Weights of a small GPT-style language model, trained from scratch on English Wikipedia: tied embeddings, 780M tokens.
MLP neurons of a small language model. Each row is named by its layer, matrix (up: input weights) and neuron, and shows model dimensions 64-319. Each number is 128 + 24 x the weight over its row's rms, rounded and kept within 0 to 255. Numbers have three digits each.
Before each neuron's rows, "fires on" lists the tokens most often at its 100 highest values on Wikipedia text that the model never trained on; "fires after" lists the tokens most often just before its 100 highest values on Wikipedia text that the model never trained on.

fires on: "7", "4", "6", "9", "2"
fires after: "2", "1", " ", "3", "4", "–"
L9.up4:145151151139145117161156090160060077104158111143117143115117127108139160159114117128174093134113121102092098109111105145158114074154105140093136099143124144158179109090098113087126128116115117150118157142107113146158117154128120141152080115139135104098140195096084106101104108122155133115115125161129136198122099080196127123135109106112141139143158135150166151139129155112140105120082135099086141117115137195171095129084127104139132104113147117131142152112153154123138127159101121140110145125145176158153133127165127134134172140161127123121123129128104134121154149124148132163142156118117156074103105136110155114117131143163130157131132126119142168126140128099113152151123120171129154115116114167136155142128135104122118118145087132115122079103118144136134113115105113

fires on: "1", ",", "9", "s", "o"
fires after: " ", "1", " Li", "2"
L7.up929:112182103109131150100124136083090149112143121101097076164119108109143138133145096156132104161136118159111146123111121092086120161111157118111097134143145148142119110159120148123119133091126133123145116139123121150162130058152106117178120166082132180091164159162121160132116145150118127127093069094178142174114121087083131144146108162112132084123103098114105133111151118146160143093122187104113147140151135109131148076115104113136114115122140090151147168131151100124149155121111143119121097106116115094156156085110117135136100069127084164141128135126112135106160131156124161115109118113131157115120100141088084128156085134156147151104100113113073137141173100070136105126132142105139117152108159083127110091130095120140136138110149107099109160137119130171122156156124143

fires on: "1", "0", "2", "9", "."
fires after: "0", " ", "9", "2", "–"
L9.up1205:094094204132140105103137121142117123127105162105106157132133102165125144169129162129086111146160117130123163109132108123154098140145084134119138118093110155147143164146104132192153104133119161181145140124121121167180105141123124135105136165107129153122132089143151121136111152104121130070100116106139151077123111126146125111093124142121099165137102132152109162120133084136114158108117125147123140133147104097128103147141156134119063151202135195117134087170136117137094161121080134065139138100108114146151106118103107115117139143141145099110135148158138159075118156120135122139089110122141147101149106130107105142171127118138141135099107123121117135170110137067100134132138166171132117125123140141163167115161163143105131133146140161130165115173126142146157146159158165

fires on: "9", "8", "6"
fires after: "9", "1", "t", "2"
L2.up346:113124106103103114134129120190153112120159126128104136100132151109119160128112140118106123143117098088129163126154114163159133143176096148100153089162105130133120144118141163112097148149100113099096145112166111115150122095132140126119119146140130136065131109155083155138091132126084126131102123105112140125120125118106145118148113131152147104131135087140117116145114115118118130095086156147114190124115111181099098113077178139131117179124122130159152140117157100135117138150119105107129130171126135145108134100148079101102083098107097133151127094164152123163133117106137114127117129149151102124162136091123150107144079088155127106133099167140136098119121127153130122166136171115104159128156148104083118095114110136140154110102126141085132145131117197175172110115100101

fires on: "2", " (", "1", "3", "4", "7"
fires after: " ", " ("
L9.up106:129146159112137140119099092085124130158126089063132136104078160081091122148144104136116110091115127129139134156110106124111123112151122118142147120117129142173171179093126165128126154080130088104178161081199085125080105090125133103118168147177078128153146104132076107132124107141116128123138114106143129144132131158161123130147140191097114154144140121098092168126137156100111141129107139102121108125133130168112173125119110072120154139127082127147099136134094119150156140117124112205121105098149134135141143131172105125135119141110168095133097109147136143106136091141137140144158146115144138120117128153147102157127150125125143137145160099190112109138119115127164140112126174162147116149158115133111143143153124121178132133168127146132123143138137090145156116138141178

fires on: "2", "1", "-", "0", "9"
fires after: " ", "1", " high"
L5.up647:133059122189152170152134157125116170103100115090116130081147160083119155071136155118064132200117128140128153106124136132154097104112125133155099167141128139133121151152113170110144156094139145158139118158188139119136159130164111166129118141172161163119078123156118149106113108139154072131101136122120155120113156113152125118112140150109141160119142104136116126147083136099089145145129100145138118101091119093099104162159138113147143142128156141102115074130145087124170117152117121151163152103157155107135139095175105137133154122165121130136124120184125123087147139102111132184105112132107108126131113147095112117155154172142125207106095129118117136172117096139124138129150132143144144133115103132135082107116141120118116159127116110125141109097113112148135140154114152

fires on: "9", "0", "7", "8"
fires after: "1", "9", "0", "2"
L8.up778:122119097118112165120149111148113138163151134157142153129118137096118122129087133108140093119112136096106117139119120113137124112124090198084123128114095151113153174143089144147113152099120118152110087118116099131164157084120158107142103187114126161134104143139102110153135128125106173121093146130114152186133143083134131108164137130113117106135117117150139158133130150123123171109096173143107160102120121126153188135122111108134113154122148086145159134115123114160158208112121125156127099109135164131161098112138149119111151094118098158148087104122136130134134139127154063131129112140071121140154148121092103113112141158143104138119136130140118128120129156148159109132106139120101108113137152134116146167095174145145148140104101108092073146124072129153154085125096136

fires on: "0", " were", " of"
fires after: "0", "5"
L7.up269:147147109126125121141132111157129102137093102158126119098146148124160110140124124107110128133092097136154149081133121127139112120161102131108105113127169153133122126145139126116114094113156103148146045138118114128149142150137173151105100107119088157131126126161085127111137111121083166124172137152118172105136139111092100127112117112104137082092175118158144125106111131133119110141138133127123111140130111204176128134136102127125133129137100178117154202158095144076118134122122125130156104164160107132146121079132106108132118169149108131142102082108128114114145133121161156114183107158174134132155122172148153155141148094119129124132113084147118103153138130109161158097122106094093145124107175103128138121153115133133145177128104092081101084128132080123115130141131114

fires on: " |", "'"
fires after: "0", "2", "9", "3", "6", "1"
L2.up335:126150188120123135100109124143144142101101135167123108106162127151142126134161113076138126121128128156178122147103156113122120165141138088133166148111110118157121105105142141146116171141116123098095165160130145128074080105147097123116165110136118120110161158143117115089160113126113126162127103125121117156141184106111107089125123069087127158137132101190125153150110102148106106127129135133110133104159135124108119158143149106132076145133128132073166162101150093118092147110115151138158157127144086148148133078100115138101142106138140125120125124163131114168144093131127150116164113119098130073158112128143147166152151124152164111155155139160133136117092156144120126079101112119163126164152119148135104099153088160129095157104113116157190128169144148169106109146124172

fires on: "1", "2", "5", ".", ",", " had"
fires after: " ", "1"
L9.up967:135137112093110147154101163103124165163112120106180112083120168107113120105106111116093116124169099083150124131173105125155100123133144118074097162103116121131142113149127107192103160158117162134128131129178135163124115112114126122152114134133146142159095144132154108138152179156143112143151093089122160117124164116118108164129118134110141147126132071115137139109109146108132110148120098112091097089106123139127157125122146144118129146132102166135116093149128152154128128113106133150109111096098114139163116139124086143125133122140133113115155143121139162101105142146148107120113106130153124143143077130132080120068206141110139160131150118160088135144145144146210132126141097111115119150114158147111102161167119112116128139131143140158144124145088100156113147143120122

fires on: "0", " million", "tar"
fires after: "0", ","
L2.up622:119118133134122119132126114122100137166124115135129164133084117084123152082108191094158106151095112112132139116137137146159115113134112118107111132134126095135128153144108080107122152148152142143174119164108165087190123092107153147075095122081117147132126086145129174094116150121130137136141120106149173115098155097115118115122119122135161145131147062128136106129143120117116195125078147158139107130100136196126094157137128071161170110156109144166115142153120157110106157110115111095121168129149159132123115105150133109101139125144158172147101061141118110124100123140160136119155087149116106113157159144156094148184102152125166169142104110146153135132129187116139125140153155102144116162133162133148133104099117126112099155102135128118162107134127112114126128159143170

fires on: "th", "nd", " m", "m", " Win"
fires after: "0", "2", "|", "1", "-", "5"
L2.up1094:139130160113104118137109140136075134121137136189098120132161105142148132101140160113117102143128141175124160134144128128163168167164147134130140094185145132138140121123184146162142142187181104124166114107134110129125148107113161141122171105133086112126147120145129159131101146164135126143142127143131112165117154139109153097141128117090118069092129099130182117181113176147126117111145151148098120087096122104114100144158137105115135105125144124122125117119111097063135068129098128116157113108121121130085143132130135124114107143127115144129177148146145108111114096134129098124128159125105113168146160135159133110109120147154168096113090099155180146127099114120138117084148140157135154124140145161150125115148138124156105152113138152164137153136111175134145112136102160

fires on: " |"
fires after: "0", "2", "1", "5", "3", "4"
L5.up171:100136135120081146132092110128147130132125143135135097117133157142130110116167102162096069102117141133146134138125141116149143130134139114096121117111089116142130108073134190183089135153165149114119094171160162125104136112103161127114095112154149127104079105171124150145096111125153156152175125149138138166104096130151154130143095094133133119135124126147111126153075083132134126112133142140114138101172138099139090175123142108156126139165131087113139148161139097110146140133142150122102133099111133139090125083176173119094132122124122123152118123145094129117147094159132126134134101100161093126071137160125154127121107168133152183159121133140136137145115117166102097100131113167110150154126161122158105123117125140112136159087108063127128129142112143142110125132093165

fires on: "0", "9", "8", "1", "2"
fires after: "0", "9", "2", "1"
L6.up620:126119094097151100146140149113109130145106119092099143135127153160053179133102098162108117103140133097078161151083134190155151110142117136140102162125132140143156145158110119142136143115183135109125123120107111137178154114150115124110110141090147147139113163130090150158152156111142139187130130132181112144088110127118178110120134133087089128127132119126154143124107121130161156129092156119085127115179131162156113122134141117046135126118147117139139117103141098131171159110103112107084137136136123112156114091093152091107126103122146173129132159109134124119119106128155107142178149140058093134099129116116127104119137132121119158154089146128129121113162155142116126140116107088126146141103127157110113126148133111131095148127126097142130134129132140120181125146134132

fires on: "'", " m"
fires after: "0", "2", "9", "5", "3", "4"
L2.up186:074143145109133117150155135177122076114136129163132152128134161132160129123133142117164112105096112177118130141125153114154176125140113128106087148134184118142140127141168136149126130128140097150125108086133122139102150107145163089100121123151168115100145162105129130148104082152147113141165162096124153147136123132131096097092170124148132084112100120164187115160067128126135132101127177091166118153164070129131127138118152133102132132095104063105136132139107128110156104146104104134118118125143163103112149118142075138110138093101110132107097114149131179156097154149178110163108109119139100100132127132106123105094150081154112140145138108119121134102144131091128141095142180120136125101106111108126114131118094115105104107086186138131161160104138165115105128137132153

fires on: "\n", " season", " game", "troph", " —"
fires after: " |", " the", " ", " to", " medal"
L2.up141:084153141120092143144150143143120114135117092115137153106145151122115121149138149159162120100087139118087160131110105136139120072112143136120096130142144163111129102139107158103149145132106119093131161105145111181136100115131112094137119129166101139107156126107150084157120112111118110134134147146124087139146112061151094143145093130156051157164111168118124141109152118117087117079125138119099084125124148143116093101070163138109105124114138155089133152136098113145131164151117100115129132115122105092140146134097126110142137090121155135150143099131088154140127173111076115145129186150133166150116144110128114118127161128122132105142125113142124118136111133098063130095165122157141180169159149143143105142141119158106111132123135144160163134124139142118083149182107152

fires on: "\n", "'", " (", "9", "4", "3"
fires after: "'", " ", "4", "7", "5", "3"
L9.up140:143118157106147154152093115087144080108133124147096137107155101100172100140120112123142136126161115128169100175150139117123118135162130081108147109127141137162150092083093114134129118135143119133108120163114102127109129105130143120116125113121081143084082146130107134123123162141103121145145101120129132155132156100129140134108118106142134164151105076140111126129140107109084126131088117111103133145115110179096116135108131125125098106169146128104175125118134131162111149118100133104158099109122074115133157096121095148098089108119135125120112167110104153112108123098107100162138104135155104161103134120128155104141143165104141210085098103149145154115151118150159101094102183128125149129142127086129108142116128127116122154147108118097108113152147127136127133148112137

fires on: ".", ":", " To"
fires after: "1", "2", "6", "4", "5", "8"
L9.up840:127146137123170098150140152159155142094130136154137143120131112110140164155159125116126089107096171138136147129107160108147111125136124156098139154153151139114119152133173082091094090129099117117109173121127138154116113092133123118106107149099119084112135092128091080095113111154135124120118165127147160085134180161149111159153121162129112132128132118121090089110105102117137091125123152138137171148104143132081137121158121080071114132102140152118126130136083114125079110126145101163143158134133102184131129144108124169145143136117123140148155118171133155150116085103121051099110115089146137086128118103118111143147077163120133141085125103177092147136131158124110128151108132110147084105172115110112115126136138157111147157135128139082109107142140121152180075110142144

fires on: "\n", " re", " Re", "e"
fires after: " |", " ", " the"
L9.up80:116114096143100127107135129173099150131101103166132135133165137143093132105141115191162149143104107119099117129111137110117115106103121182124125090146093128129088175155118144118149105137183141142127138123119099112082112109104102131124124133118145113108104149121097112131105152139149110164138105122120121194083148102090133161170154151142125159121074123114135135144148103126128150116149134149172133114127103121116103111131131184108097148115156148154166119176119095139092155102160143131155191048147136134105145108124148145112145159097120137156129150109092090122090101126107103143125159147098163123150149126115125127111137123103125095121159135174155102159132125109120126176155158126115132131160106116176093115146094152125137129110141115083090128112119123070112111154136136